{
  "head_dim": 128,
  "init_std_qkv": 0.0207,
  "warmup_steps": 200,
  "decay_shape": "pow",
  "z_loss": 0.0001,
  "train_tokens": 426100000
}
MLP neurons of a small language model. Each row is named by its layer, matrix (up: input weights; down: output weights) and neuron, and shows model dimensions 144-207. Each number is 128 + 32 x the weight over its row's rms, rounded and kept within 0 to 255.
After each neuron's rows, "fires on" lists the tokens most often at its 100 highest values on Wikipedia text that the model never trained on.

L3.up1485 [126  91 116 156 135 128 129 178 143  92 143 157 150 161 122 115 135 143 120 148 146 158 118  73  73 178 123  98  93  85 169 118 106 111 120 163 206 153 154  82 130 145 158 131 107 157 174 119  64 106 125 120 136 118  76 158  76 158 173 134 120 174 160 116]
L3.down1485 [112 146 118 182 140 126 126 181  94 160 149  97 147 164 158 150 119 157  64 157 129 122 135 130 124 124 106 163 110 111 157 162  71 125  89 141 140 128 122 123 157 149 128  87 144  83 157 167 120 165  76 142 189 111 148 172  97 124 151 122 132 127 134 149]
fires on: "A", "all", " str", " appro", "press", " br"

L3.up517 [107  81 138 112 142 118 144 103 131 178 104 169 106  93  88 121 139 145 132 126 122 102 123 103 149 106 100 147 130 139 110  91  90 110 100 117  86 114  87 169 214 133  65 108 121 144 188 161 127 143 121 116 136 150 141  77  77  96 142  90 122 129 146 146]
L3.down517 [ 95 150  90 139 168 115 174 118 149 126 182 134 126 112  87  84 129 142  85 139  73 153 135  97 100 110 157 164 127 155  85 138 157 116  80 129 103 167 152  75 157  96 106 150 180 144 104 125  64 140 179 137  62 101 129 146 131 121 140  75 127 168 141 117]
fires on: "mer", " most", "ound", "F", " national", "es"

L14.up608 [147  72  96 111 111 180  98 159 104 153 108 105 140 108 170 136 117 106 102  99 115 208 103 124 153 127  95 134  94 164 176 125 100 151 143 123 163 161 166  61 172 109 113 101 142 132 144 138 123 126 139 102 129 170 134 135  92 111 105  64  94 104 117 123]
L14.down608 [121  81 154 155 112 119 109 143 147  89  89 176 121 137 171 219 123  96 156 184 102 155 132 143 167  72 171 106  87 148 118 127  91 171 146  85  90 144 178 101 108 132 125 167  89 161 112 117 113 142 105 184 127 192 142 140 128 176 177 134 101 101 158 135]
fires on: "),", ")", ");", ",", " or"

L14.up1659 [150 124 113 109 119 108 115  74  91 164  99 115 117 161 136 124 169 139 100  79  82 101 113 116 142 174 145 116 130 145 157  63 106 114 130 117 109 194 118  74 102  81 133  96 126 114 140 100 185 147 137 155 117 115 126 114 102 131 155 155 128 167 111  72]
L14.down1659 [123 130  99 121 146 107 130 101 139  97 170 120 180 176  74 121 141 184  88 120  99 140 137 226 127  81 148 115 141 155 142 122 137 135 147 105 107 157 111 114 176  92 131 167 135 178 124 127  69 116 155 116 170 140 121  94 180 146 140 116  45 130 205  79]
fires on: "%", "otes", "8", "r", "s", " not"

L3.up1773 [ 58 180 162 139 114 170 111 181  97 133 175 170 101 134 101 110  85 161 183  41 135 118 106 101 169 191  67 155 101 153 107 119 101 130  94 103  39 148 109 105 134 111 167 127  86 150  83 159 100 145 133 115 115 174 120 136 138  71 132 134  93 115 119 156]
L3.down1773 [155 155 124  96 106 107 113 140 111 130  75 110 105 116  92 106 145 123 110 159  93 117  68 124 130 124 121 149 107 133  81  99 194 137 168 110 136 149 130  79  90 177 125  89 106  62 112  79 111 135 174 167 170 134 149 117  64 168 157 139 134  89 139 116]
fires on: " and", ";", " at", " or", " |"

L14.up903 [129 140 110  77  63 102  95  86  96 147  92  97  71 117 205 119 161  76 105 172 120 169 141 183 132 152 154  83 142 136 140 120 144 111  85 188 150  94 106 167 102 105 161 106 148  95 139 118 123 112 104 126 167 145 165 137 105 142 102  90  75 120 161  99]
L14.down903 [111 115 190 138 108 147 107 142 133  91 108  68  61 161 196 106 128 141 109 134 163 139 129 110 156 109 128  73 159  71  82 153 119 180 104 126 156 148 150 161 114  83 143 118 134 135 145 158 142 117 158 193  82 163 126 153 111 136 133 135  74 124 137 142]
fires on: " Rep", " St", " Pol", "ib", "ab", " pol"

L14.up535 [115 158  72 135 113 101 147 138 126 147 191 220 160 165  90  94 185 231 160 134 201 155 134  89  87  83  71 166 149 171 137 123 184 176 126 138 154  53 128 143 149  55 127 118 130 112 123 128  88 166 173 122 163 108 105 176 137  24  96  94 112 109 133 150]
L14.down535 [119 148  90 119  80 129 145 175  68 108 174 202 168 107 173  88 170 146 111 125 178 127 113 143 103 108 127 169  82  79 126 145 198 136 127 123 189 179 112 107 136 127 130 122 128 126  89 127 163 128 219 124 144  89 122 120  96  93 130  87 105 102 103 107]
fires on: " |", "|---|---|---|---", ":"

L14.up822 [146 136 158 104 132 173 149 122 129 155 135 144 165 109  95 104 129 132 144 177 116 140 162 141 190 139 142 121 121 118 125 102  65 168  88 141 119 115 101 167  64 158 180 137  95  96 133 137 160 132 147 123  85 101  64 141 155 136 103 149 158 142 124 126]
L14.down822 [ 99 105 154 167 151 170 111 183  86 137  99 179 139 161 115 116 181  81 191 148  97 138 107 112  90  69 150 100 109 136 140 123  96 114 212 127 107 136 178 160  67 113 132 117 181 169 130 111 108 179 191 151 160 115 164  61 202 108  86 120 166  48 121 170]
fires on: " Cent", "te", "ician", "ing", "e"

L14.up554 [ 82  87 130 166 135 113 130 125 119 107 130  81 149 115  83 112 140 179 200 128 145  97 110  71 113  92 121 121  68  62 123 170 102 109  98 132 101 117 153  81  98 132 137  86 165  97 101 154 158 131 164 163 205 158 129  70 134 144 131 111 118 123  31 132]
L14.down554 [112 206 161 143 150 152 129 115 127 117 123 132 116 126 139 100 150 143 176 149  78  88 137 130 100 155 121 136 168 192 174 103 170  93 101 171 122  95 172 110  99 120 166 131 102 178 123 124 116 115 162 104 126 156 212 144  88 152 176 153 180  91 100  84]
fires on: "or", "ab", "re", " Bro", "o", "ock"

L3.up1316 [120 114 144 134 191 172  87 109 158 120  85 137 113  77 150 101  96 117 138 121 145 115 142  94 113 126 125 108 174 168 112 141  70  57 122 103 162 130 189 152 113 120 134 155  97 167  98 140 103 152 108  91  94 134 107 148  98 172 127 107  83 104 202 102]
L3.down1316 [116  44  96 108 113 124  77  64  70 136 121 180 122 172  80  86 131 102 121 127 131  99 123 143 143 168 121 129 135 120 127  77 171 144 136  96 106 145 102 124 174 153  64 132 169 121 140 102 141  81 148 138 128  78 107 126 109 170 141 140 139 169 109 188]
fires on: " sp", "iness", "..", " music", " made", " place"

L14.up1326 [119  88 114 134 106 116 120 101 134  54 125 163 139 131  69 113 136 127 155 177 138 131 164 151 133  68 100 161 130 149 191  67 100 138  81 169  85 137 140 129 110 136 142  63 150 117 133 126  73 146 150 153  99 156 102 159 143 130 164 173 132  87 109  97]
L14.down1326 [117 153 143 143 190 122 156  98  68 174 186 158 106  73 107  72 144 133 137 108 147 156  86 142 153 140 137 131 131 143 139  78 139 139 127 117  76  75 126  97  85  90 135 141  90 168  85 178 105 129 142  50  69  93 167 152 101 159 120 132 182 100 160 104]
fires on: "at", "art", "ol", " fin", "as"

L14.up1032 [142 121 140 137 168 143  57 177 147 119 128 137 171 145 125 123 126  96 194  82 193 140  98 146 153 134  72 171 162 136 138 135 105 144 153 157 171 129 122 183 119 137 129 102 111 112 180 111 117 101 110 120  81 103 118  95 141 120 144 124 181 171  69  98]
L14.down1032 [121 160 109  67 114  72 110 132 106 155 131 146 161 140  96 161 170 115 115 164 145 141 154 117  97 136  85 127 154  98 171 137 158 120  62 130  72 157  99  98  77 172 143 189 157 190 177 117  74  96  94  57 123 126 129 131 108  94  92 121 115  86 118 145]
fires on: " of", "ad", "T", "les", "==="

L14.up352 [197 157  96 101  85 113 109 199 129 182 151 159  93 155 156 137 107 120  77 119 116 162 103 123 119 125 127 118 151 188  96  61 147 174 126 146 116 109 165 161 156  97 152  98 141 121  90  84 125 140 164 143 119 165 117 173 110 128 135 137 140 115 129 135]
L14.down352 [147 156 161  66 133 157 105 127 172 122 153 128 144  78 130 116  92 119 109 144 163 163 123 120 138 151 129 144 162 108 132 104 105 125  99 122 101 144 139 125 106  95 150  94 150 175 159 116 166 156  79  85 119  83 149  71 134 134 107 130  83 102 125 143]
fires on: " of", "ands", " to", " fl", "e", "ated"

L3.up1511 [ 97 134 181 120 116  86 142 150 151  86 101 135  48 118 136 167 116 100 149 114 111  92 161  95 141 117 117 133 134  92 122 102 104 153 152 134 102 159 137 125 122 111  72 128 133 148 172 123 113 107 154 159 151 124  67 129 101 165 166 164  96 109  93 144]
L3.down1511 [ 71 114 109 155 126 112 161 112 116 128  76 148  85 152 143 148 126 127 139 126 143 117  95 148 160 158 147 166  92 139  85  90 150 101 194  81 202 155 103 174 108 129 166 156 146  46 143 155 129 165 108 118 176 133 111 142 154  93 105 192 129 134 170 107]
fires on: "ating", "th", " present", " named"

L14.up1056 [131 152  90 126 150 141 146 142 128 128 111 211 159 122 173 113 115 146 161 169 119 140  90 132 139 159 157 172 132 126 158  88 123 101 163 147 167 138 122 108 150  60  76 218 112 166 118  89 115 196 106  72 120 191  88 110 124  91 125 111  75  90 140 113]
L14.down1056 [108  67 184 161 115 109 186 123 118 154  64 181 151  89 131 100  78  92 141  80 153  77  92 130 167 126  93 109 148 144 116  53 154 114 100  91 142  93 104 177 111 203 108 175 142 146 141  98 154 158 134 149 128 140 160 114 151 137 146 131  97  72 156  62]
fires on: "-", "us", "as", "al", "es"

L3.up685 [169 142 172 126 150  84 103  89  91 147 127 141 135 121 138 181 130 111 104  49 161 103  86 180 127 198 172 151 118 117 167 127 129 123  82 174  56 140 167 105 122  56 137 110 103 156  55 160 140 154 171 165 167 131 104 141 119 155  47 128 186 141 137 118]
L3.down685 [125 167 158  78 181 123 103 146 117 127 148 114 185 130  80  99  92 133 131 167  65 153 145 106 119 126 133 141 162  67  81  79 114 140 175 115 166  88 102  73 138 132 124 104 104 121 187 148 191 111  82 112 156  93 117 131  86  77 153 131 151 149 135 164]
fires on: "iv", "ith", " off", "uc", "ally"

L3.up22 [104 186 169 166 147  91 126 126 103  87 117 130 103 136 113  77 177 184 154 126 100 193 137 146  77 134 151  54  90 116 200 114  99 133 149 123 107 171 150 113  99 143 156  82 142 159 175 150 159 151 157 121 170 144 149 115 157  64 121 138 142 151 140 135]
L3.down22 [120  74 128 165 128 143  96 133 204  89 120 140 204 156 130 115 120  85 105 159 161  76 141 120 106 119 168  94 128 130 137  98 170 113 162 141 155  78 159 131  73 135 156 187 178  91 147 101 148 149 192 103 112 156  98 119 161 168 153 109 136 136 144 148]
fires on: ")", " m", "hy", " other", " is"

L3.up1096 [165 207 161 152 143 139  90 163 185  83 121 115 152 191  63 126  74 177 142  83 126 149 131 146 127 129 128 124  78 132 141 133 130 158 117 117 160  93 129  78 144  95 132 155 122 119 112  90 142  96  99 104 116 113 184 181 146  91  98 135 116  98 129 173]
L3.down1096 [112 107 137  98  95 136 188 139 140 123  66 135 170 155 180  44 133 119  83  69 136 146 169 179 149 119 118 177 143 124  88 152 133 147 107 133  91 128 124 134 192  96 134  87 110 106 166 181 113 167 116 206 129 119  69  89 114 110  99 164 138 115 125 109]
fires on: "ay", "ri", "S", "N", " F"

L3.up148 [121 147 188  88 117 155 130 149 138 135 106 121  89 125 144 132  98  99 135 131 113 102 198 103 160 128 160 110 141 105 118 103 119 204 144 122  82 166  85 169 115 141 121  98 119  98 106 115 170 218 101  98 154 105 155  79 118 169  70 232  71 157 161 138]
L3.down148 [115 169 178 156  82  57 133 155 113 112 121 173 165 116 106 141 161 132 167 126  55 122  73 126  81  78 114 125 131 157 108 135 131 124 142 116 193 141  92  90 102 123 132 163  74 149 147 140 129 127 142 151 149 128  94 129 143 118 112 149  81 123  96 171]
fires on: " ex", " opp", " present", " said"

L14.up504 [184 166 159 142 108 110 147  71 181 113 105 184 193 122  81 129  93 147 126 150 170 161 118 101  51 134 138 104 173 167  98  81  78  85 161 120  87 128 150 144 187 123 150 192 112  74 137 162 112 131 161 163 106 126 121 100 125  97 138 123 144 157 134 139]
L14.down504 [128 114 143 164 161 100 126  97 134 137 111 170 166 127 101 161 113 145 152 117 133 102 143 154 109 176 150 110 167 188 107 160 162 136 155 117 150 107 141 124 140 131 129 123 119  87 188 163 173 126 118 115 123 100 171  94 109 119 123  98 151 113  64 184]
fires on: "et", "est", "ict", "f", "h", "ic"

L14.up445 [109 124 119 134 102 178 153 131  90 157 141  95  79 136 103  61 161 147 131 137 216 124  91  87  69  79 182  61 137 112 164 174  44 126 128 167 122  84 136 136 120  41 136  75 165 140 122 117 114  93  96 103 111 144 148 137 140 127 149 172  98 173 135 114]
L14.down445 [161 114 160 109  40 163 126 115 175 121 138 132 120 207  99 148 173 141 180 131 132 101 110 101 101  60  87  61 137  62 139 132  74 146 176 121 138 132 170 184  92 128 138  69 151 148 122 128 102 129 128 112  83 171 112 111 140 124 127 190 151 175 153  67]
fires on: " l"

L14.up1991 [ 84 127 120 136 186  91 137 136 118 138 116 136 177 131 172  89 122 186 130 118 181 119  56  86 133  60 172 130  96  90 161 129 116 122 130 131 119  86 121 156 136 156 146 162 182  99 115 171 121  64 107 157 115 111 114  84 176 109 141 148 119 141 106 117]
L14.down1991 [148 173 144 170  73 117 158 119  97 121 143 158 118 174 164  81  94 133 172 156 188  71 112  84  90  88 100 105 120 115 134 142  86  99  76 108 170 126  72 152 141 138  89 110 133 142 132 167 124 109  98 128  66 224 108 107 180 109 130 138 124  58 135 119]
fires on: " l", "a", "at", " L", "i", "p"

L14.up993 [ 90  99 101 148 138 103 168 142 134 138 172 144 143 106 116 167  87 129  81 130 145 121 152  98  85 149 128 112 110  83 169 145 180  96  43 148 119 128 137  91  88 138 156 133 114 144  68 135 123 121 103 123  90 101 161 128 141 122 185  76 116 163 126 177]
L14.down993 [144 155 175  91 124  97 153  61 154 148 108  49 198 123 167 160  94  72 152  95 115 157 137  95  69 103 114 135 131 103 136 152 119 117  78 146  93 101 175 149 166 135 182 219 123 187  69  88 159 159  74 106 117  82 143 131 191 124 112 123 169 135 126   0]
fires on: " v", "a", "am"

L14.up1866 [178  98 144  77 122 123 130 172 108  80 135  74 166 171 132  82 135 113 139  97  98 149  95 105 100 122 140 131 170  43 149 104 174 170  93 119 167 175 106 105 128 127  90  85 147 128 173 112 151 128  77  86 158 174 107 163 136 163 135 108 111 150  83 106]
L14.down1866 [127 143 140 104 101  85 135  57 119 110 123 109 171 117 143 123 109 133 116 125  63 144 104 115 116 168  87 129 157  93  72 137  84 136  69 169 109 117 170 101 192 197 119 124 141 183 104  53 114 107 130  75 181 131 149 138 147 154 158 184  78 130  99 144]
fires on: " reg", " imp", " pop", " stud", " Country", " to"

L14.up1985 [121 180 101 127  29 118 153 228 165 202 100 140 153 110 148 106 184 148 128 130 109  74 108 134 100 141 133 198 135 144 128 143 132 148 116 151 170 105 150 123 126  96 127 133 161  98 123 161 117 135 146  83 143 100 122 172  84  92 131 122  66 114  99  87]
L14.down1985 [163  48 105  84  84 147 129 144  92 134 154 158 131  87 193 131 106 138 107 137 122 198 120 108 139 118 135  41 131 141 177 153 107 138 130 118 137 109  51 125 109 159 159 146 209  84 138 152 119 137 162 126 157 129 140  86 115 107 130 125 141 178 105 140]
fires on: ":", "ar", "ig", " F", "en"

L3.up861 [170 131 151  88 121  90  90 111 133 124 105 164  96 119  99 135  94 134 126 120 186 185 130 175 174 116 121  90 164  62 113  96 159 137 158 103 102 126 162 131 175 167 114  91 106  37 136 115 134 137 135 147 171 128 153 180 122 107 130 114 143 125  84 129]
L3.down861 [153  84  98 125 142 106 107  92 162 148  95 143  98 117 143 100 131 135  95 107 164 160 189 100 201 176 106 129 125 137 153 149 109  74 146 190 126 150 149 176  42 117 205 136 105  56 106  87 155 103 108 129  67  96 108 156 176 105 129 125 157 124 159 133]
fires on: " b", "ub", " football"

L14.up1890 [179  95 138 121 130 120  66 117 152 170 160  96 171 115  88 141 136  76 164 165 175 125  94 161 134 139 130 132 137 169  97 113 109  93 114 127 150 147 125 178 101 154  76 126 135 104 119 155  73 145 147 119 168 107 157 142  75  61 130 104  99 137  95 119]
L14.down1890 [133 124 177 149 121 101  81  51  77 136 109 144 115 160 201 105 115  96 119 137 178 154 142  88 163 108 137 128 134 122 118  52 151 133 169  80 179 119 114 103 187 100 124 121 134 165 146 120 159  94 155 204  33 126  59 149  84 169 191 112 106 146 110 147]
fires on: "-", "ot", "e"

L3.up888 [ 83 149 146 114 152 179 134 149 152 149 157  91 103 147 114 124  97 121 179 163 124 113  92  70 150 154 118  89 118 128 193 139 143 121 108 172 133 102  90  94  71 106 104  89  73 160 112  95 104 111  83 112 139 151 107  78 115 119  82 155 126 153 194 107]
L3.down888 [117 119 156 144  72 106  78 171 134 162 145  48 119 146 107 123 149 219  93  97 101 147  95 119 138 102  93 103 139 134 120 111 165 163 119 129 135 171 113 152 176 142 120 234 110  87 121 137  76  47 164 191 193  70 131  91 106 155 186 105 106 109 103 116]
fires on: ";", " and", " but", " wh"

L3.up795 [131 121 194 110 127  99  84 102 117 107 122  81  97 155 170 125 101 109 121 119 148  99 125  81 125 149 169 170 108 121 146 113 101 134 118 125 170 128 168 183 104 134 172 147 122 156 109  97 124 125  90 107 227 163 126  88  47  83 101  91 179 110 179 170]
L3.down795 [133 193 121 161 147 118 123 136 169 103 112  86 127 137 124 112 135 144 132  89 123 122 183 164 112 128  67  96 102 166 179 106 109 139 131  98  88 129  70 123 192  90  83 118 163 137 146 170 168  85 131 145 131 118 101 125 103 142  73  82 118 171 117 132]
fires on: "ating", "ium", " by", "ology", " with", "age"

L3.up5 [110 180 135 143 164 138 208 134 175 120 103  72 101  94 130 131  90 158  84  99 129 150 172   5 144 168  90 177 153 174 124 100 122 149 192 126 126  88 115 184  87  94  67 117 158 140 159 130 110  51 131  85 125 117 100 102 105 150 121  52  77  49 114 101]
L3.down5 [119 162 139 147 102 116 142 148 157  43 222  94 174 116  69 164 133 139 133 170 119  74 153 150 130 106 118 167 134 149 117 134 146 162  81 135 166  94  93 117 137  95 121 147 192 168 156  75 162 157  89 132 127 135 175  93 160 127 162  94 103 158 156 121]
fires on: "if", "ine", "ood"

L14.up455 [144 164 141 124 146  98 122 111 148  74  92 113 148  81 128 196 152 174 126 119  90 135 182  41 186 151 148 156 164 114 117 100 116  69 113 105 117 121 104 159  95 154  84  84  83 128 147 187 102 160 126 146 160 116 115 139  87 104 154 151 147 154 143 152]
L14.down455 [116  95 141  82 102 170 138 155  86 139 172 118 172 149 121 158 122 207 135 127 104 118 153  91 165 126 117  94 111 118 194 145 126 106 154 124 106  89 120 163 162 113 126 121  86 141 120 149 161 147  78 137  65 131 134  99 154 131 123 161 126 134 147 125]
fires on: " pr", " Pr", " El", "',", "om", "od"

L3.up1931 [126 101 128 106 181 143 130 173 136 140 160 136 127 149 178 192 143 131  43 114 170 171 138 116 153 114 115 120 147  81  83 143 121 155 127 150 143  81  87 123 187 108 129 169 202  97 125 191 105 168 107 118 166 148 127 144 126 145  95 153 111 137 145 124]
L3.down1931 [112 174 128 178 132  66 148 114 150 148 130  85 117  88  91  78 113 138 118 127 122 129  67  85  86 175 108 182 155 153 114 161 155 110 135 139 108 123 212 164 139 170 108 165 180 169 116 115  92 164 141 129 129 112  75 132 128 168 149 114 148 119 114 111]
fires on: "et", " kill", "ature", " On", "ost"

L14.up81 [103 181 142 182 114 159 126 110 129 145  86  80 118 182 106 109  96 171 140  89 152 139  73 141 148  96  97  90 175 173 142 138 126 167 138 171  96  95 108 201 121 155 116  94 117 116 149 150  80 107 143 145 135  98 172 103 129 179 161 105 130 158  91  98]
L14.down81 [168 100 143 153 115  97 126 126 189 171 107 148  88 122  60  87 101  77 155 123  93 101 110  47 101 110 146  69 208 110  83 158 131 101 145 111 159 105 154 136 125  82 169  88 163 174  41 120 117 100 169  80 105 103 128 200 166 121 102 160  85 128 162 104]
fires on: " l", "very", " long", "ly", "h", "y"

L3.up363 [133 160 151 172 135 110 113 102  99 132 153 150 129 139 136 136 122 135 148  81 123  66 133 137 150 176 141 128 105 103  75  96 160 119 151 152 116 161 124 114 122 119 137 130 136 128  86 127 131 131  28 144 212 118 196  78 104 160 100 122  93 139  67 125]
L3.down363 [180 137 124 116 130 113 134 127 154 150 124 119 106 147 144  94 146 142 123 131  97 117 142 148 185 146 129  82 126 107 154 166  39 143 108  85  78 105 115 109 111 131 149 131 187 201 120 127 109  90 106 123 118 115  76  88 144  91 144 116 156 107 135 139]
fires on: " sign", " vers", "K", " Team", " rele"

L14.up393 [102  89  97 165 110 148  99 205 134 132 108 119  94 110 141 170 159  51  98 114 147 150  97 127 170 110  91 156 173 104 179 143  96 178 133  53 205  79  84 138  88 137  78 188 116 131 145 111 193 135 146 199 135 151 134 142 117  94 155  98 103 142 149 114]
L14.down393 [100 149 232 129 155 144 191  70 131  90 187  87 136 134 155 152  79 151 126 139  96 159 126 109 137 119 171  84 135 138 139 139 133 138 135 170 120 110 168 116 189  57  86 158 156 112 105 127 184 101  79 140 120 135 140 112  95 182  70 143 127 118  97 110]
fires on: "th", " G", "ording", "hes", " Christ", "is"

L3.up453 [147 177 110 152 196 186 114 123 109 175 112 141 130  96 145  88 198 170 116 131 146 141 122 136  63 106 132 150 130 108 125 101 104 108 137 152 129  85 119  26  73  86 122  99 109 156 168  88  97 143 102 134 105 170 156 132 172 126 153 154  81 149 187 107]
L3.down453 [168 102 209 118 137 150 141  67  60  69 161 103 166 123  80 132 138 114  99 209 159 159 126 119 114 195 130 106 181  35 136 110  84 160 107 130 138 157 109  70 147 160 155 142 148  95 140 133 136 118  99 132  94 111 163  82 122 155 113 143 127 143 173 119]
fires on: "ron", "raft", " station", "eng", "ards"

L14.up985 [ 84 134 137 143 101 131 168 106 137 137  98 115 125 145 135 116 122 145  86 131 149  79  85 155 106 114 116  93  85 135 136  69  76 147 138 116 139 113  76 123 143 173  99 134  72 176 123 186  94  94 138 110 114 147 171 157 122 148 125  95  32 162 146  93]
L14.down985 [138 139 107 150 187 168 123 140  89 110 173 140 124 148  93  50 125 103 146 123 113 101 151 103 106  49 136 105 118 125 143 101 139 115 106 146 103 162 143 115 109  85  99 133 188 198 187 182 133 167 190 163 155 144 102  91 186 103 159 140 131 160 156 127]
fires on: " as", "in", "as", "un"

L3.up1981 [131  84 146  68 137  64 122 105 110 125 164 167  99 115 116  69  96 152 128 143 147 162  96 140 154  91 102  56 134 120 157  55 114 121 153 139 104 167 195 163 159 170 106 150 129 102 123 110 126 194 110 183 173 160 104 141 173 142 144  91 120 190 174 160]
L3.down1981 [150 122  69 131 136 154 138  93  69  79  89 133 155 123 129  94 111 141 178 106 168 160 195 186 138 128 142 144 135 173 174 120  90  99 171 167 163 181 100 146  91 161 189 116  88 143 111  94 126 197 197 122 143 134 107 196 184  84 147 133 168 168  94 125]
fires on: " w", " b"

L3.up828 [162 156  99 124  90 115 106 177 137 129 129  84  51  71 150  88 144  86 101 163 159 149  89  44 132 153  69 154 148  88 133  63 150  77 104 133 122 125 116  73  89 124 123 146 120 110 135 103 176 148 146 150 114 142 161 131  67 137  84 134 182 121 180  88]
L3.down828 [102 109 150 144 139 130 103 105 173  82 160 150 135 118 150  92 143 149  50  87 146 164 138 155 147 112 137 120 165 129  88  98 152 200 102 101 144 162 129  76  88 149  79 142 143 162 111 119 130 130 160 146 112 120 141 125 165 119 142 143 151 108 135 131]
fires on: "ident", "ance", " not", " exper", " inst"

L3.up78 [145 141 184 175 180  74 133 163  83  57  76 126 158  94 122 156 132 147 144  91 133 160 173  80 134  92 131 116 115 150 135 119 116 148 118 139 173 109 149 114  79 114  84 175 115  89 155 132 110 123 129  93 141 135 100  98  24 105 104 187 100 118 148 148]
L3.down78 [ 83  66  59  73 119 152 127 147  57 161 159 135 153  95  93 162  83  99 164 157 159 132  90 110 117 147 136 112  77 115 118  80 197 128 152 131  78  94 118  89 123 147 164 132 127  81 108 152 121 151 161 171 158 162  73 116 160 138 156 148 137 125  51 126]
fires on: " U", "ü", "ative", "ole", "ense"

L3.up1052 [108  88 152 164 174 136  19 135 224 100 131  97 155 141 143 157 135 138 151 103 128 114 158 157 100 118 137 139 120 128 189 129 116 133 137 144 165 131 106 153 118 117 135  85 134 141 115 124 141 138  92 157 117 133 117 181 137 126 129  81  88 126 122 144]
L3.down1052 [113 100 181  87  70 107 169 121 114 107 164 118 172 111  84 103 151 152 125 139 141 177 156  75 100 161 134  70 125 120 151 138 123 113  99 130  89 147 168 140  77 113 149 127 100  85 143 125 131 105 116  67 143  90 168 134 109 182 151 171  61 137 129 124]
fires on: "ict", " place", "ected", " win", " Sen", "oints"

L3.up327 [132 124 103 122 133 132 135 136 151 183 119 141 147 163  87  82 121 113 100  77  93 154 174 152 162  95 138 129 147 131  88 173 111  82 120 133 124 119  71 126 169 146 108 123 157 157 145 209 115  97 141 152  93  97 137 143  46 123  97 158  90  76  94 112]
L3.down327 [ 95 109  70 142 135 151 135 152 197 129  83 144 179 138 127 118 107 154 176 156 112 145 120 194 152 118 113 119 105 126 184 126 157 117 138  91 121 199  85 107 102  89 110  93 124 148 157  90 125 126  65 166 131 105 101 127 116 105 108 134 144 110 164 127]
fires on: " ind", "up", " some", " em", "ov", " r"

L3.up1231 [161 169 104 155 115  97 131 167 102 153 146 142 119  89 100 141 142 124 109 131 164 199  94  75 149 179 114 194 179 160 105 159  77  92 111 138 159 137 111 128 121 177  28 111  52 118 129 134  98 117 123 154  81 135 101 120  81 127 104 110 126 103 129 129]
L3.down1231 [174 125  68 145 117 143 118 125 139 122 121 207 120 187 101 141 154  86  84  45  89 155 115  92  67  85 127 112 127 103 129 171 153  95 177 109 113 114 139 139  93 127 122 164  94 123  96 124 124 136  95 119 115 126 141 121 146 142 116 189 124 111 145 193]
fires on: "old", "iet", " en", " War", " from", " met"

L14.up1464 [ 84 143 117 148 118  95  92 133 130  78 158  96 150 141 165 136 158 109 164  75 186  90 105  91  73 101 186 140  75 160  76 112  59 116 119 195 165 150 190  83 151 141  98 140 114 112 118 179 131 146 151 122 185 170 177 107  77 109 173 125 152 100 138 153]
L14.down1464 [130 152 123 179 108  88 159  73 114  99 130 143 142 157 230  57 119 112 221  80 123 180 103  71 113 140  84 156  91 128 108 161  81  87 167 179 160  92 198  90 142 129 182 128 139  92  88 116 149 108 116 113 184  94 229 155  94 155 113 132 123 162 112 106]
fires on: "r", " E", "re", "ut", "or", "/"

L14.up206 [157 148  86 135 106 147  72 137 130 128 113 161 158 108 129 255 168 108 125  76 107 126 138 160 126 121 127  93 146 185 120 102 101 105  94 126 154 122 112  87 124 146 138 130 111 116 132 111 163 132 172 169 155 133 120 113 129 124 113  95 181 142  88 160]
L14.down206 [130 135 121 142 135 127 104 116 171 107 124 119 158 141  69 162 139 113 174 101 144 139 147 125 117  60 160  84 116 141 104 134 125 108 108 139 149 109 140 104 120  96  96 128 107 136 179 107 162 151 103 181 154 136  89 110 150  27 105 150 123 155 103 139]
fires on: " Em", " im", " em", " up", " Sup", " pro"